{"n_layer": 10, "d_model": 512, "d_mlp": 2048, "norm_place": "pre", "qk_norm": false, "extras": ["capped logits"], "init": "normal", "init_std_o": 0.00556, "init_std_up": 0.0249, "init_std_down": 0.00556, "beta1": 0.9, "grad_clip": 1.0, "decay_shape": "linear", "final_lr_fraction": 0.0}
MLP neurons of a small language model. Each row is named by its layer, matrix (down: output weights) and neuron, and shows model dimensions 357-452. Each number is 500 + 50 x the weight over its row's rms, rounded and kept within 0 to 999. Numbers have three digits each.
A block is one neuron, or neurons of one layer that tend to fire together. After each block is what it responds to, as a language model described it from the Wikipedia text at the highest values.

L4.down95:547435456577575456389478495589479535507479641527425476552497497553494531434521363539498523515472494495532408464538508528523525498408511432554537433531476495520433521545545464531489542542480598472423466536539546479579602534533524499460453521480541574526490506448470561472572493427495467526
L4.down357:532580472450420488583535458487498515466455552519414509566523457468462511424495467413426559449504500598560475467524539405423493493491481545487425462537405476528438481536486440439490560500539495478521455459552520502525432456458483528456630521451525488581463869510530486458529527492509603537
Description: Name endings, heading closers. Final word pieces completing multi-token proper names, e.g. Eman-uel, Oriel-ton, Liechten-stein, plus last words of place or institution names (Pakistan, Council) and closing == of section headings.

L4.down259:570547472470445602437535502440528593503532484547529491498491467502474541530574443477370551469475651501500453523524472518457548547450522576476448483481475397468487488458618581591472422443455465573432521524448452461402569564560541451530453541534432586597400495451372460555422537520540509500
L4.down1789:498583529505467438556482551536532484439484456516425489468503526434494563526469459513521577516536558596472546439416426401430499613560537542457489468528494501412579454587482520499462454483477487440400483540541569479585554526530532519452469492513403465471537496515606430444571486546569496456
Description: Surname start after first name. First token or piece of a surname right after a given name in lists, tables and credits, e.g. Christopher Web(ster), Doug Hill(ard), Anthony De(Rosa); also final year digits.

L4.down636:469503566394497444506541522478464518502444538430543515605483488406584502531533420575518556517539450546419451496509455444593514474504467512502441506439501468584587470443420526561481442518532445537536513420539527430524405477481539473480444514527479566534509536481481546502586501465457577511
L4.down2007:490548462461401483544451439484554494582479445498506584508462505538530528568477464509541526477453405481440510575579548503487533450506524597500599543565489432575506434437499571519506515500482559463427579524492428517443589539528510531518504512500465552485480449405449573478534510462430576531
Description: Mid-word after consonant clusters. Second word-piece of proper names and words whose first piece is a consonant-cluster onset like St, Cl, Fl, Gr, Sl, e.g. Cr-um, Fl-ank, Cl-ap-ton, Sl-ope.

L4.down196:463643432387419580515624450399438445498538617508514493495545488572490388488546526472476531530457571491473463495421543436441596446473473552528527526452542417432489525489492473514528492479482508509553457561446479514400396458472534528571503567544586574599472516494583609526536487481484447522
L4.down1578:618511459508507575570474486450604569478444490486375514374560486576525546416558442434533531454421449478505497580491530447531449598477492494583423464490511519526515579400549527491485514522563497442517667507514524537497510541578406458402444484504468486480486449416574486560574567482463448520
Description: Activity verbs in biographies. Verbs that begin an action a person takes in biographical narrative, mainly the -ing suffix of split gerunds (promoting, managing, Teaming) and past verbs after he/they (joined, began, founded).

L2.down48:504512489503414512530519520443481509454539481482469494512449492523491465550416491591445458499499456432486522591516425477462535496459511446509497440484416485387484464440557487478514427553434465519571450541548570468418544466554487465414543488433459560572511532429393463478469454521432426498
L2.down311:518523542462444516466499519464564511490396509497503473467573491476588590472522523435482488520529470429471561467529589498523468485559517523521497502511524539404503524589472495464506489492488510431470457568544445520422479510587471449439419418620538557465505572450489447448510548495512360599
L2.down517:473501489438522383592463592595503472452495403539477529461573456549435520535432540480373523544458564566496464454515428446481539464555536510422528556498459577561496498498344434521539442519559529449448533512439519523512425491512548448375595414433640417506535472437446410496514460463517475666
L2.down880:550564476453472570495499443557459555419456435642477511487543481550548429485540534534519524499499465459587525499500487510510535539601496443551512500494488503543517451591519431495595493630523517502422579449492515467483529513470451445479522517491487456525556612596541420495536523463560519544
L2.down921:436447550527471526488566446540478542486499464582424517590478411497532462549514510478359459530598448459515466570547487538466501538535476509558531560494528476409520488544506524591513575429419515491428465454430549477548557540432531511511494501429525616524528546468504549496473535475385474497
L2.down1194:509475541448433553496382486494517512491470506435484389516495495438510486465511480473533456523543454462517412509452512482513590471501542502646495594451550452444557570501497463483442477467519540435391470496433498478562469571477566442494445464496465499461537461413415530467480585387509531569
L2.down1226:508406523464567461452507411504454436494545595561572516468453621455465483536444487579473504527464372532520407557470445539470434490450460523495461519615475506467505416492457510548534420442420439528486532522515534462569453445488574484414453595581509583608485520386482454462491481510431459512
L2.down1612:491484561482485513518445503523523493464539518511486506484468543463572482491440477488459466502447504597501523535583474530449469544555562498419417614567561465471439559519609525564559488581504453516483514440510688485564475554498496418388544402514533480495459500480478619489543452597564509457
Description: Word-final subword pieces. Last piece of a multi-token word, often a name or compound, such as -man in nobleman/Blackman, -ar in velar/sonar, -el in colonel.

L6.down697:418459443526505540507564531463460584556485406505424511424522406536484419460486395428572435488508520532573452506567506480498387439529573505532513537419499522472475474430442539513496424477549446551447500444502435517479487466536431423518526508480524536499531502474449548495526579492450497527
L6.down958:523530585436520525389506542466454483452446473513416482526606491555467471532532573519523466458600496592555457500399493510563516439536478539510473513460540449468568514554448514541492532505423440578413500519571483514437429487562499568497520468455534572533582580472513441476574510596513473449
L6.down1234:535522620553562568409501526420544469499528527503528454520537442494461437468522519520512551471533491604555510523449436437500552480517519600488507462512412524414488545501528504551544491476344496554436475558580461537482473462523506526518533528450471527566567400559528497513458458561521530518
L6.down1782:400505601391492401523527489501449475515524512488497511496432474577478551502504507517537513510555426480499518521574532472491525459496497493455501516364477624508481462425502482526473509509433444590499555474487470447522593455459500536430487590571477485414490573467478456460517469465463460473
Description: Person role nouns. Final token of nouns naming a person's role, such as occupations, military ranks or kinship, like footman, captain, mother, linguist.

L4.down46:506473532452462514579443565472420534543467531446509516519541524476531454510503507545514447549518483434552580530491418565468553488513419451525489495460408552423417476547519488582610414552487545545573546478493497446482445531508449567485417380515547496539494480490533547510423543492417499506
L4.down258:517594556471538408546459472568511506565499545504421582519501512567459507455398503460418569483451563478410466509575467455463481588527469497488456421430558472612509519492450508478521483486495489553521473477476542463493459485516457424527435428549557474497568473458471538552528509505495452504
Description: Formulaic phrase completions. Highly predictable words finishing stock phrases in templated Wikipedia text such as census lines, sports tables and lists: "of all households", "Tag Team", "years of age".

L2.down3:500388488552475506538510461459555464418497502492509593426511589497523467540462443486571426414507504442498412433486457468498444641459494571566460485515523450501538563517525513456525580527524409586447498532522542570439494534517461505549521601463511516524541503519550563558599585521430428542
L2.down159:498444571585446517499454434529510450504458489512482558524511527506444534489510488363489580444536557550423538500481486431503402510560551527493516523460588484495544428565540512450515620495493440553456472450490474541496419470556454493530544499529529506510606498553555463484524413463517513484
L2.down201:453574413460516556658432549466502509530522517417519450420555509548555431421524505475540478586479596483457530570478508534552457497570537502502432452519498472464537485527484469548499447516489462502502579472462484513528548522487461451579435527503498457454516390491505540465454529536440578542
L2.down504:503475529477508424536478485556520459417535447480463505531453544502447539471529546567569487500429459450444426526542422537522499531547516505627463504628471458450508456479575424536557461493545556541460514521478432515549465503411536548536457545512577554475488480455488512495569526562506474501
L2.down575:496523470434513566482475540540470497577531527499467458526433462521519528462544499562539460541509578521485455527523513616445468448564485392499535489397564499528591517483535455466501495447497469478494501563502516576453442410473532503561508516575609469390428478562455584483457634526490420581
L2.down1148:541472499481573468420498529508501490538417419507524501377508486512462593569483577504521454464541539539487436600488561512521494535450460493527484532392511524456442479481474551558523577490377494507417466469570472468515475495532491655509517549663590517424526414476639523508543499481502472471
L2.down1416:448502498586530566591506529581484481402374506474471430485519512554496484486485484556492513523476465465473452443513518522547526497478568515583481454487503480478541555515496459431527526532560500545484404498501544460503392470499575566587426496484502498521514483541473554545568448380504610504
L2.down1470:467444415511550477458445393542451504493439513569581496479569436559522487500526467494554505551470501479550485603532557453448534466532506526462454479576452447547543454480496504476486564481517521428414476445505458499571369554484558608503468446577512456466506561501599573450523516353535487450
Description: Name-completing suffixes. Final tokens that complete a proper name, mostly regnal numerals like II or III after monarchs, plus Jr and last word pieces of places.

L6.down402:543477460435570488572606543536482489534493551456491464489489477527491491609455567521487556521512530415510521491524460583545490575522413515511431497469571578572523459502486473501446510531537548424525483402516516516547337500507489386516413580488579462447559518502498549515494560453615487560
L6.down480:525440480507438484392458485456473469440434506404491519415516579428428505480554470460515463478484546553526546494377545428463515419532621542604557471558393575458458512511502383422415512429462501440527482520590576535495533447459547487607470478462523511494582523505528450415520547483474504496
L6.down647:548543635509499471387449531417537445475594469488453517462605466435514490521526454391451571469528526546528555483411502414507496526547548493533414473443485511416438519531460532420468542488477471552517474433515586493626504531532472410509522451521499612441465597569549404507567559478480454519
L6.down1678:580461520514489562523511523468475412595498524504500440518380483506519472485507447565513554531461546484489533497499406520527545491545500475568345540535540535601492505557477595538480465455452495502427494406487417496449373588475461458529479548506557557385530579509497498533485435454516471383
Description: Noun phrase endings. Final token of a noun or noun phrase, often a suffix piece completing a split word, before punctuation or a preposition, e.g. propell-ers, Public Security, Film Festival.

L2.down214:463545429486484456476517531430390520500464443537567516510472468553583560512405493512570487446433523450555427466513516493421638494448545508516595483426469491566538486566620448449439488528513533437448527419467465568405425479475608471535493432488435478509507621526515549398564476490487539532
L2.down401:465529436478443593538486541498555489468460571504553474436481566541491522496452444559573536498459507475529482447399512419423495432387446550501516555510464610492336385478482478548482558567506509460488493503471597504404477450521504495553518524488405472498536618500464524566465550431405487520
L2.down654:528577379387537452541525465435518482552477548502500507540438505594462439489452518414535535491364517560491433506503498490476511525503407408592528455451437481475500491469544525429516383512538464532603481490485427481498493552483472478492559546419455465559453601399450510431468466470424488508
L2.down696:449533523515465467474507462505491501474506462516561436548438572502491458416599497422556418384600462466440477573490499465471497514409579437531519458451513568493518595409398492439533530463517525474527485489394501457471493514539529565367517519446481465497512476466419443489527498478526563451
L2.down838:478457477405562545429551435455450566578463529533494477473515499538525402523458385490477500440465513491482530530492532485509567493465492558452519578527411506556446488489545538412491444574498539470579522466472502518525497563463584453488491536493455474556484564461591533512501432495505473459
L2.down1301:436531550522513484520466537473458487567552465498464498542513486577444565452501534489570474487515530602522481547451555514555487470597447556426597559528599430431488547525471567551410549469473566528558487537532540540500546575506465481450451581489560492547404510647516514430524569512495412482
L2.down1445:516473529572476522484557470550523545453432574566471542427523494497521503451536471488506498420505626491525477554424480481433553406388543488540484520483358495541487521446475444374537402509485478452426496462501556559482448496545534531567497509517471536509501465521531474517500438469544539485
L2.down1996:473501543495598467547500462556558438543459459445573484522492466510467576463527501485531556504522475412533496603457553545457438536447512582522420504579585466424416496497472489482493508468493516525429517437417384510484416560475489547391512515475469440552481512433475404428501531464416508570
Description: Head noun closing phrases. Head nouns or final word pieces that complete a multiword noun phrase or proper name, e.g. "Europe management", "Vegas performance", "Communication Technology", "Ekaterinburg".

L4.down541:554538459497494519550375482523542437492607427612487531499516490568526492471452514521542384468476391509476493527528507475447497562408474544506617515526590503606507537483484533580583474470468504541453500477437448497525500490515516501485639530521517502473417465548431569542487538423503557530
L4.down606:461486506545532543486493550572642434477484571444474541519447481423454477415499442482547444487463612481507472450452472408353560467499499516559451506592398478389516521522475566423506502535481459492547588562470530595516531527499479487506569518523545560525598620426523456477474459549486469476
Description: Word-completing final subword. Final subword piece that completes a multi-token word, names included, right before punctuation or a function word, e.g. Rout-ledge, reb-els, Dund-ee.

L2.down23:456537422506360567554570667482527546419492434500501478545470562393560461523538413508504457540554541506518503330540557542492455452450548468432590434525488596473525523443495496399527440537500450520459498582486456500477535495562512522464489476500550494596438386560495498550425554521504522452
L2.down187:553488529533495557560569595457546504448480473469499381562502524398555539537504416593477556502505490563482484386430581492427489485436487509487579396476480604568504499439603494457484531462549434593511574507515530488509470543522507528566505501431513607583408397519463451490522494508511493444
L2.down313:518476514473463585536575426453471567472503481546495458441520445475527442453516439528611414478475441415467515492529521541529464475451490519502574430546529549527507488466469521494532520439400497471556435406480472531484456477508442632502445513467561520405452422487502509505561392525569486347
L2.down800:417500419473425576576565492542499542400482432438450488519448528542610492554489600574525532562473444468426545488502487441493563455489470481407454495472529501627500481476467599434558486577507489523428534497415549512522455511515551457518412586492490471504473484527501578496417533509478480513
L2.down952:466549510489439442535554524527477631477448499484415467569420570399442577516597523501491507556545509510504489517419532484441428437440581500495540522495474591434480459496457381354493585511466480475449513492541556488596553459589569561456470534482534427554348334569593524472551421470541555484
L2.down964:422458462570493537552488665569545453493520492484506425459492497396593535483472523559471540589544511480584456414480557591479462479468569520468519508476515547508545461558533446520473474415561473594431557564471551561532416523606619518503543471490453592559445476653452507424453515526457541549
L2.down1427:394519556483435563492415489532520496523519362446458435466485511384515552520472437554562453517476460502535441474479616580429490463426554555571562509551452545465583423548555495457516433531611522568477560490453503494479485446556581513498528422503466482493467547528487573514452499386425542539
L2.down1464:426452380515443562452514616508525513451481474488505531525487544435564525546511506512485457534478485518551450386476588553476469445420523458552549438478420527500592550463585516465547466575566481475484446529481601447436492411518545494562514456493470582566469503478450559433462526474458536501
Description: Later words in proper names. Tokens after the first word inside multi-word proper names and titles (people, schools, films, songs, teams), e.g. Henson International, Carroll School, West Ham United.

L6.down20:459487606443497469551428526523505475430398509509518410477616570486468568398446540535477481454461499544466351489462461476509491471456449499486461491510497532483520575430547462449490539489473509451525571510576632533607465474543446481498287461475527492549456554429479607573465516526489523514
L6.down1063:462595542442515465476419523599578502454474500483606512521444562463486550486450541484535418522530403481461546559535393461490495621424576419518530518564519555516458499550487484497528527459534593440573528430486537495616469529482458460540423475477454587451523490405478526506434521528481493538
L6.down1095:424533540382466574467482569470537516466423604482443461462473478431465475592411449494559408478539567445410527535465455449429451510448508510510453556412428530431545468486447603450509585496506414511405486524648588489505561540591465476524438547499510424601564487483530596493526498372453461567
L6.down2023:536450501563487442523424519503519507481442449441460504528576577527596551526499556479437622509507515518487489483524454443485527483651528558547482494469446429508465404442484568528414556471558645487554470475505477463387506472525550454516465525539485505523583543546457459473511471498551473528
Description: Compound head nouns. Head nouns, or final word pieces, that complete a multi-word noun phrase, strongest for railway stations: side platform, west entrance, development team, town hall.

L2.down49:452418413456474509429540514516508537554508489502554558401537455461482627481463400529535469441514528468608446427588414496473398498512422538510446514415459460470497569559532468530545483452468508518564504521373441501487495500458582518455518513499501492416500425534552511474443477451492426496
L2.down239:471596459443498486447585468447533504568519462443475453479463451508484553437457526451581457456377458486515487453533601553511539468494470553438454569464439523443498548509511557502562433587427433562531487489492561520438479510394504437525442510588551635515473538463480576397440503504530535483
L2.down578:531565554573498491459449556540528529497550514426639398496437526447499461493545581525513623537471512471479496476537482480454545528514532466425520451444465365440523410502661482477547484444481478480522533523474463496373543581601429552521587478456404518477538482444583446524491559485498477469
L2.down775:478552470521394503533461462525608588464531459527580522420540511520394493487511543478489468524486493471510488541455506457528525558671533431431507532490535525558438409502462449492538448547485382450510434518449372498441565573519481480520586458472475457514552527455525440534542514543465513547
L2.down1302:408501504540431416599458539503470415444484443535543541445539492464463527534631568541515428501566558481531560429526495542537543394469523458465486605558486494398539483610519475534398488408561493537449495526487472494433506463418529547478540540531528525541601515509520549453445579544496444519
L2.down1556:521533483506493518515450584430499540454522522452461478541490570387530510494374460663529568518450506527525464498498547552507452515526494539585505432452458444437465509542579541512533543488535474517485508529547506541509487493477508523534498466481487550541475579542488545543479539464514497479
L2.down1865:447645446452440513584495438534522532589570503498575495510544469531441532484574530466522471495519407438544524544452528605567539551463438485484475472552464530471447526496514425545596546500513460528459456498479417491522515579428433518511647468548587465514506560422424476536434422480567513578
L2.down1997:536517486503536525472496519444609589482481460469528576518515525458527553619417488552422581553492439490513474436364475517571433523503509473603467409524430506537474539518460509526519450459522483421419581569462511516549596463592546422422497575577381498469483515455528489415432489506512484561
Description: Word-final inflectional suffixes. Suffix pieces completing a split word, mostly -ing on verb stems (manag-ing, stream-ing, design-ing), also -ed, -umes, -its.

L2.down51:442523504441392397498424413486505485418483522491519460439497493470502542456519486510526497561470541480533477479482445446415433417551512491499457461476453571475451580468417514467435416469568582491523422484452559573491460516490506549508509490415507535545499571485537468515575552477479571566
L2.down190:552526438516409498490549506612504571524442444486499439426551505451496466428542557501477498468442541521487480502459486521529479475591409504478405462485473419595457566556505487507448457423640497458527578564499496535415474512505439511509503521516583566536501506427505480442569473533360515439
L2.down347:459567491468350531521515465512539453358481444511491428445512539468472500471477471516578479478512512528436488497626599536450519451497570490579518530509500556520472504496522543456513457550552522486576480507512515495476529455513405551491492431550524477490439444437437533538458568551495483544
L2.down651:371485504470450509541425569512527425468427558483540393522536418448530456516457540452561485503570516534450479384440512481479515429538510537586504497485425592491454490438587458430474517507560545397495438507434559491553424505486588511550494506492509474497543499591518499476506452458511587599
L2.down747:515458595523436485461478446451502433543523432512544540609470508420523565475566434453613549483436457505549510541476418510462545448376557578564405456520423535514506524487549450367476451378599514457445446476504484431545453515524513509494456489515571506594413447395588495522481521468538521367
L2.down1415:578543569495489501531521464549480544404423446433537475572535429519563552554527497551438543598525537474531461550523521487489562465504497488523474481499466505524389479546528524482476549477571543503453541475476551548586516519521532776537510417436480439608536575487434492421509544491494556541
L2.down1418:608464563439527481464502480423455506488483394473511492586515534438483530471490467453554439477482449476598511427459503423500479424580438558482567570350426508413442531564628489544524408502540484558532517443492593508452410541494618512492440476514506518555465526517503474482528481415575539660
L2.down1933:456472534498504549426461512527493420414671517542564518501450570525483526547454507526533516500475547494432457460573360592468451453425491556527463527496552602511568497575515504568528515563485535453508446547556456514491495418442478474503544554591488502533474595512447520522480516442576517532
Description: Mid-word name fragments. Second word-piece of a split proper name, right after its capital-letter start, as in Th-al-apathi, La-ur-ie, C-ran-brook, Pr-ud-ence.

L2.down587:530554532449465529520468523575421472511485403451425530478555535569520485409447535441492440473531512447451561513641564511558444490496514448535477419504569495545515487456474436539504492527457572478463526478571487463502595429416545461539511493535467543504416427522505451495531531524481589531
L2.down655:514505469521543517582477459496450507533547534496424452528573510611540427551516546562457497542562518483433564497561403573552476515508473537530541466384478491463515556551554443480461496575449530559500466453530500495527540489467457479514560442476454487471500498518459576570515461573490448477
L2.down861:459439522513465414488426562437528439505562493542480492580483394588494485495472526615571435538524491525525461524480428666463504529513523519358600461507582502454573465461529571472422468537458553530475598520572320578481439467513504520447496525427564513515479448416459596568464433483509544475
L2.down888:462516431513528590622416475525459622605444529503500594494494466523518502403485540544470477485424486576466535480552546522528542593491430404475602489381567488388434457520586475455557547597498467429552535518529465519523448522507507499564548536453486455453535536468503493484460501526506471529
L2.down980:432472459524486483443531464551491438526536488558521507425621492536481415417514533434533489485452512509553451475532437556546450525558499438467459483622547523473523378495311428518561551540446546458455570564456485411403521485478490534556490529477499508555486471501485453613439459564419540498
L2.down1015:550561523460536522497485564484584549512523581507543467491555486566436583520593500637485450454598515410458465538513465506464501631527507418608428489526480516521556520528534484451450522587459456499559554443509517507520570452457516435483384453489465463469497489464525536466447484529504499476
L2.down1032:464534475505517555548520481475509481428485519493422527536579565548545540549451546588585477595583569495433439436541443469487471526495471524454358495586553459609500446455493520486494530527536490536427483462554547512553418432522466486537491525545408429432504596496482546525445532600485489465
L2.down1406:515518405603457526548470532496476585427419541532430468525493528577528497503518546457504420503478549458505466489519497547488523498533449402489438496531533464456508509512563546440521527451368510485539650474508554454414537529599394572497488485482485483480470541510446469451421433505553594434
Description: Mid-word fragment "ac". Word-internal subword pieces, above all "ac" after an opening fragment, as in leg-ac-ies, pharm-ac-ist, coel-ac-anth; also et, ar, ient.

L4.down1435:544495552462496555446421605444644453536517462514405583494501470547507478439542504432627520481524480530545542488528479580497487603492520488495498465406518490542503563474570496492535501549574534447508494483436558468467423527495513490372574392585462516601448441434492472613557510505501492494
L4.down2047:578547497539590555472446552464481491545548536483403634559421549480495526498551534544508469483421468545520527512496493424525476499527466475544452535522544551457427496497513473414550493551472569386494500527506520541515549584607560397483437454516490573486500585452400459484511498485503434527
Description: Word-completing academic discipline names. Final piece of a multi-token word, mostly academic field names in scholar biographies (psych-ology, Mathemat-ics, Chem-istry), plus verb endings like implement-ed, transition-ing.

L6.down702:457432431496503472536589526603517590629534558528411495521564460479505467453450534606544433502524457443543448553503488504502458395511410533510468458415486431492488485543411528492576456491501574533522471418607501557480436528511500503512529492520429361509521703526585550583553527481442549443
L6.down706:444545439409531464504542464502519515493464592592516488438465484528519491517564539498627451513512489483526573500446471416483520448432458544582518556476483443545415588491478543518503491440470514526506536529546409489424369590498480533546543537467569385588489569544456490561566498445497517420
L6.down1240:466611390491452527663503484447550583534596607523509511434546449565498450522549468539522443528532370541492479461448603480469467475518439537463557508490469435531474470520487522455569474518437492520488501487513454464445441593528464509463598487478512459452540550573538589576538519461393504481
L6.down1819:511504465453562555540534514515475422467565606505514565563542430532518453482457459538505521482502436446563485499477628501394511507489506583526540551431532375469454445498501504466530481448503633527507572501598481514461479513496602541473481475610500478550528512594600595551539619464474513536
Description: Main verb completion. Fires on the token that completes a main verb, often its ending, right after a subject or to, e.g. enl-arge, destro-ys, haul-ed, to develop.

L6.down71:514422407467439409509453493433502494545540471469507521509559513558552474392521465443526533592478538486395579550506501493542530488533503634517450561588572509435451454596509518477496556499490394481513445526469445563521548525431561507544549463540544444547451534510509436550530453473403548499
L6.down75:527408552469443470512517495433468528517519501508528492404492557413470497450509472528551459513577503459473566565545473490477460601538446542501576498528534503484385576420456412525484581411506463454479521518435493447436505481560568555447478498489469517479569553446566505551485577611515532482
L6.down824:535544424517549544562469459612470469606514532484542522468380535534528484502536447526507502511523477410513525558546481510518521516550590502456507579460426558457448522453561535501491446556598446481521524456549494492573418501447421510493432484483554444496501528530543605472528387479497427416
L6.down1135:470599397472490476524433401458553421548516539550500523415522519525475547539507439440538475494441518497570493597531537449551575559592517575438462539496471494505510543445471489434496564469577501610542528500454515426500516645465521516539484463528549495530457535473559677616575541467485529482
Description: Foreign name inner pieces. Middle or final word-pieces inside non-English place and person names (Vak-ı-fbank, Ul-m, Raq-q-a, Bemid-ji), plus second words of names like Philadelphia Union or Communist Party.

L2.down431:437446497429405490542560428481550540581392463492542355556561471574487445576567533538442559504471678556497536523472542465476597543466452495442381429514501517575452436477595491519483424550490537590515507459457560481446456506526538520547482444529514578446510431483455408518508531462510473484
L2.down675:462462569398438501521559653424561465559493512510560415591458518406406495552513543504451486509546492548514581530502495454528434485482521530498532533477536471442554546460502507444473449560588559517529569499505504497539486521560478477417508396413549464534555535463562480505484480472519440470
L2.down852:474582436465487517529454543577573485537444460409550489548508403503583579458540550365518507489552487506577488483450508466546613537463524519478418460534552546430502505561460532584494531452545469471465482477529381475431490592515506439506581404459543539454580468517555551424559460414450515482
L2.down1201:461510556582495407484432455562729456500507486556464454543444514441465627440582526509412524512527512434503441540510541516459492565571455611437448493515557433539462458463564536586510519488523505542515437462442463527481445395460510506534402444509418514480489480560561591475498522507509522466
L2.down1466:469569518583478520432509515575528441457453493433441597472484559481543484588486544607463444549497389423509437421465500415526500506547516481521485465537453466453450444502472519461677365432569435489480455383527509527549529534519566462500484419529552499560520479520585581449510490474483498562
L2.down1677:472511523524530577477574523362564509535559508499465470512485449511538553438548576564518556486558486496510558464459446451512459466535479475567454528439504547375548506504451532417540407544585517442474496575451492410561501533599466480480495498598475571511482501558527554456449540481461483534
L2.down1712:474422576465509560450499553462499469597385584504495538538479488580559513547515489476609437438503411468482483505569497460525491551516425527482517549501524413464426501519461510549509581532489558529581509583481578486545495512540477564496521496622531445501503518518526510569486493504486484508
L2.down2009:489563556513479484481562522458378456485443518460527565568507525528455465455408437436489437568529436515530501492513489455466387607591518445429570489413491559535548493487466515419509592568491536477526566512559547512473511513427535473558480448543544414521495552472563472564565404526541478537
Description: Additive adverb "also". Mostly the word "also" after a subject or modal, as in "Jones Soda also makes" and "can also be"; weaker on "additionally", "otherwise" and name fragments.

L6.down718:446432495509487547512520530481546487561425522470452529469518445419458480469500473458495521506553520621447506559467540554557508503472505463460417455521553519451467515640525536508419538426561453530504439423520453459505553540469502526563462476531529544489532528528543504582523479575540459538
L6.down902:478406564557480563509541467535435481552577516443485481468482531469456534577551505414472448546460524455474610470469485519490557496535607413410585548496486577518469608505495486560526499545457470484462578463576565470497528507402430509472511531524412504462431557528514508435513424453525539518
L6.down1099:402429415599423458464517482498424474512510425516511434493550457488576471404590499549480520431522561531546438439464587566441493456482522539565458489471482510517471506505494476607462499509475457481467531534499442569536490517502582563568476536500492445489481503425627472560456487518495455474
L6.down1357:491439565427505412465468499427463539482523474485497439507514516529461567488562498548414424506469533417596543465456484517560586454431551520504504501520549570532490377507503527539440598445492572532496469439537421525504458400632556487454527609531412517539484532461440524539548423490530538538
Description: Mid-word name fragments. Second or middle word pieces inside multi-token proper names, often non-English names after a capital like K, e.g. K-aur-avas, Kot-od-en, Ib-ad-issen; also some ordinary split words like surg-ical, foot-bridge.

L2.down82:585501510412536482469445566485497474480540498471511402517547490501471565599514469476511478522366524447413544575431530509507470531539466487465587552510482493456436458495558528443473474450527490542633493481519516414501465494492431520532484394467581516479405451422586516506490499572615582547
L2.down297:479482434531503526426437560487553322471527598472476509472542580374495560546445502500473421602534530488461540418503499554480475526508392530616466487406432558505465391400495432453554506537524474527451547448481502487503515522566498439439557466494488545520419479428464416508483506513472578525
L2.down996:446443434488471555478506534461482553558462432551511533519495468538473537438471485493552414507491455576520471453523527484529462585474620547401546490521465489532545518450493602498500458526519465470507524506451549528461507501543429531420550487554498470431361433291540503582508508489465505445
L2.down1043:522602554633558520519489468563493565498534472513443405487522537538540469473538486528544539508427437387586523448487544498504482578471556489406440566492485534632563532482504503574465458537514447609477451493385520470507517530492503418558566508472398513563490453583533521435505417516510552513
L2.down1171:440483497509461484553450536534607523547541521427489520486448514554485485549629499536534541508456508498491533548580536461536507561599511444550521534488499588463552624442582523501558488536471475507568500570473546495464543432515467570478488559551384583546387551538453481480452487547426545543
L2.down1386:495528466468467583586493475556491413534487553486519471468482445495526395494476531520431454470458556506444612501471509572522531535553545510405506490534571417546494394516477556549459498472544491518500516464511470534612584499480483461469576499472564520475530629475441531552515485521469539564
L2.down1400:523490586452467439394409490505556489472474546543442488474543525459391449433578490468506497495429557567525498538536459441477619512505505480518456513509494569454609524438482576502535493484432534441538580470534506519519477503468482471461499616562511441407440392516543482486492491540458490488
L2.down1530:454442464543485421503521513497598464549571481489464460472533508458497478501501507474444507523471529476477397506508546526536472468478503420550585517463465499433512544552617486452532461494480482540486411452492434596515527505499552508442510504503468554534485484414520488479416445496455474551
Description: Sports "team" word. Fires on "team" or "Team" in sports writing and results tables, as in first team, Away team, under-21 team; weaker on season, Corps, and mid-word fragments.

L4.down595:547468447495519469465545564569465542461494512507487481494480424480462477447540545525518480502386428503513482509465413423551528495605517480570523448440427503526458487418560465451511537548531455571439477537450488497515489580438497457451505490478542517500528511470546520555393476459544517556
L4.down1742:466465474463567567467492520519510461559536454569594506475575567434495469498479588474511549481532503394375585585548448598415498477614594430545553584527577405376551538437530508563493478419468482501551546597425471537463528579521494500498458587524496486520516673493498528430421411499459480442
Description: Word-ending subword pieces. Final word-piece that completes a rare proper name, acronym or foreign word, often before punctuation: Bashk-ir, UNESC-O, RIA-J, and IV in Liga IV lists.

L6.down923:552429419584516515463486585498503523560409493537514389491491522458521489396493517564568471554527469491464492469474575543483492500465520466559564427466463605503430538462503463481554490453499413536555511491563462494535416518400513501515429519538393523436509600426484509396502527492483529530
L6.down1163:502487492453535515483579499480473555501492561556447489477388506376512457635555546453470510527491505484540491494522427523555521526406499496588517484498530615512450505527546504548613466524488455504513516481553341575468531553512464468664469496564504470466460561562465511474525521493524467545
L6.down1272:451519500576440553559546576528501455509414422550470468426503532505516491443448476466474618488490493475526463470481516598406410389481496546473486508437450479471470469563447424429464526479604488578512526431503461455494476423554524513525509548435467567542482540526590518470572510509428482446
L6.down1466:397459522522492516523497621619403505538503457495461415509521540540465528510520421459477532587583421433516524503445455479534407450369398520587430419539448485544517463518469498532575565523451512476593461485527509493446443518517572469520512563457488357567491543533521443521555524450574413562
Description: End of proper names. Final word or word piece of a multi-token proper name, mostly places and people, such as Vergara River, Fulton Street, Catherine Slater.

L6.down84:521553548524410538444527443542517494528388473450453544478521493502447482459501477564474500452496513463525538586494465434532485433534417503492568500535415525457451473492381504425549451558506439515511478487559530564522527451549543468523616519515502483410483593323499498518481515511471563549
L6.down200:551547496534474540459509463483527471532407580462463539423585575416491453442431483579496518480473497462463489509506477466529548571506527500575538481498540452494474575450496516553492554584425462572484520447470497542521569519573427481497491471516524553558466630471539500503501477537590586506
L6.down468:480564496516543419573565500395534492595551455473502505514570503522495455449516452568515423499417467521510458412500507436465481560471479568428501419505535513453489482422532498493592482479513490520515610455525532471386540610523508468384511456558458504356456630495503499459650490487427540459
L6.down951:629615556434581468485423521452519524502491461481476490456619559543438465513457535483547471451526555551489434552365553479462436553513560470568487422523484494485437574485529478448494489486468389442503518599510493478555627411510496441509446492467519473465571597455439424467544603543491493558
Description: Noun-completing suffix pieces. Final word-piece completing a multi-token noun, often plural, such as -ings in hearings or Beginnings, -its in benefits, -ure in Structure.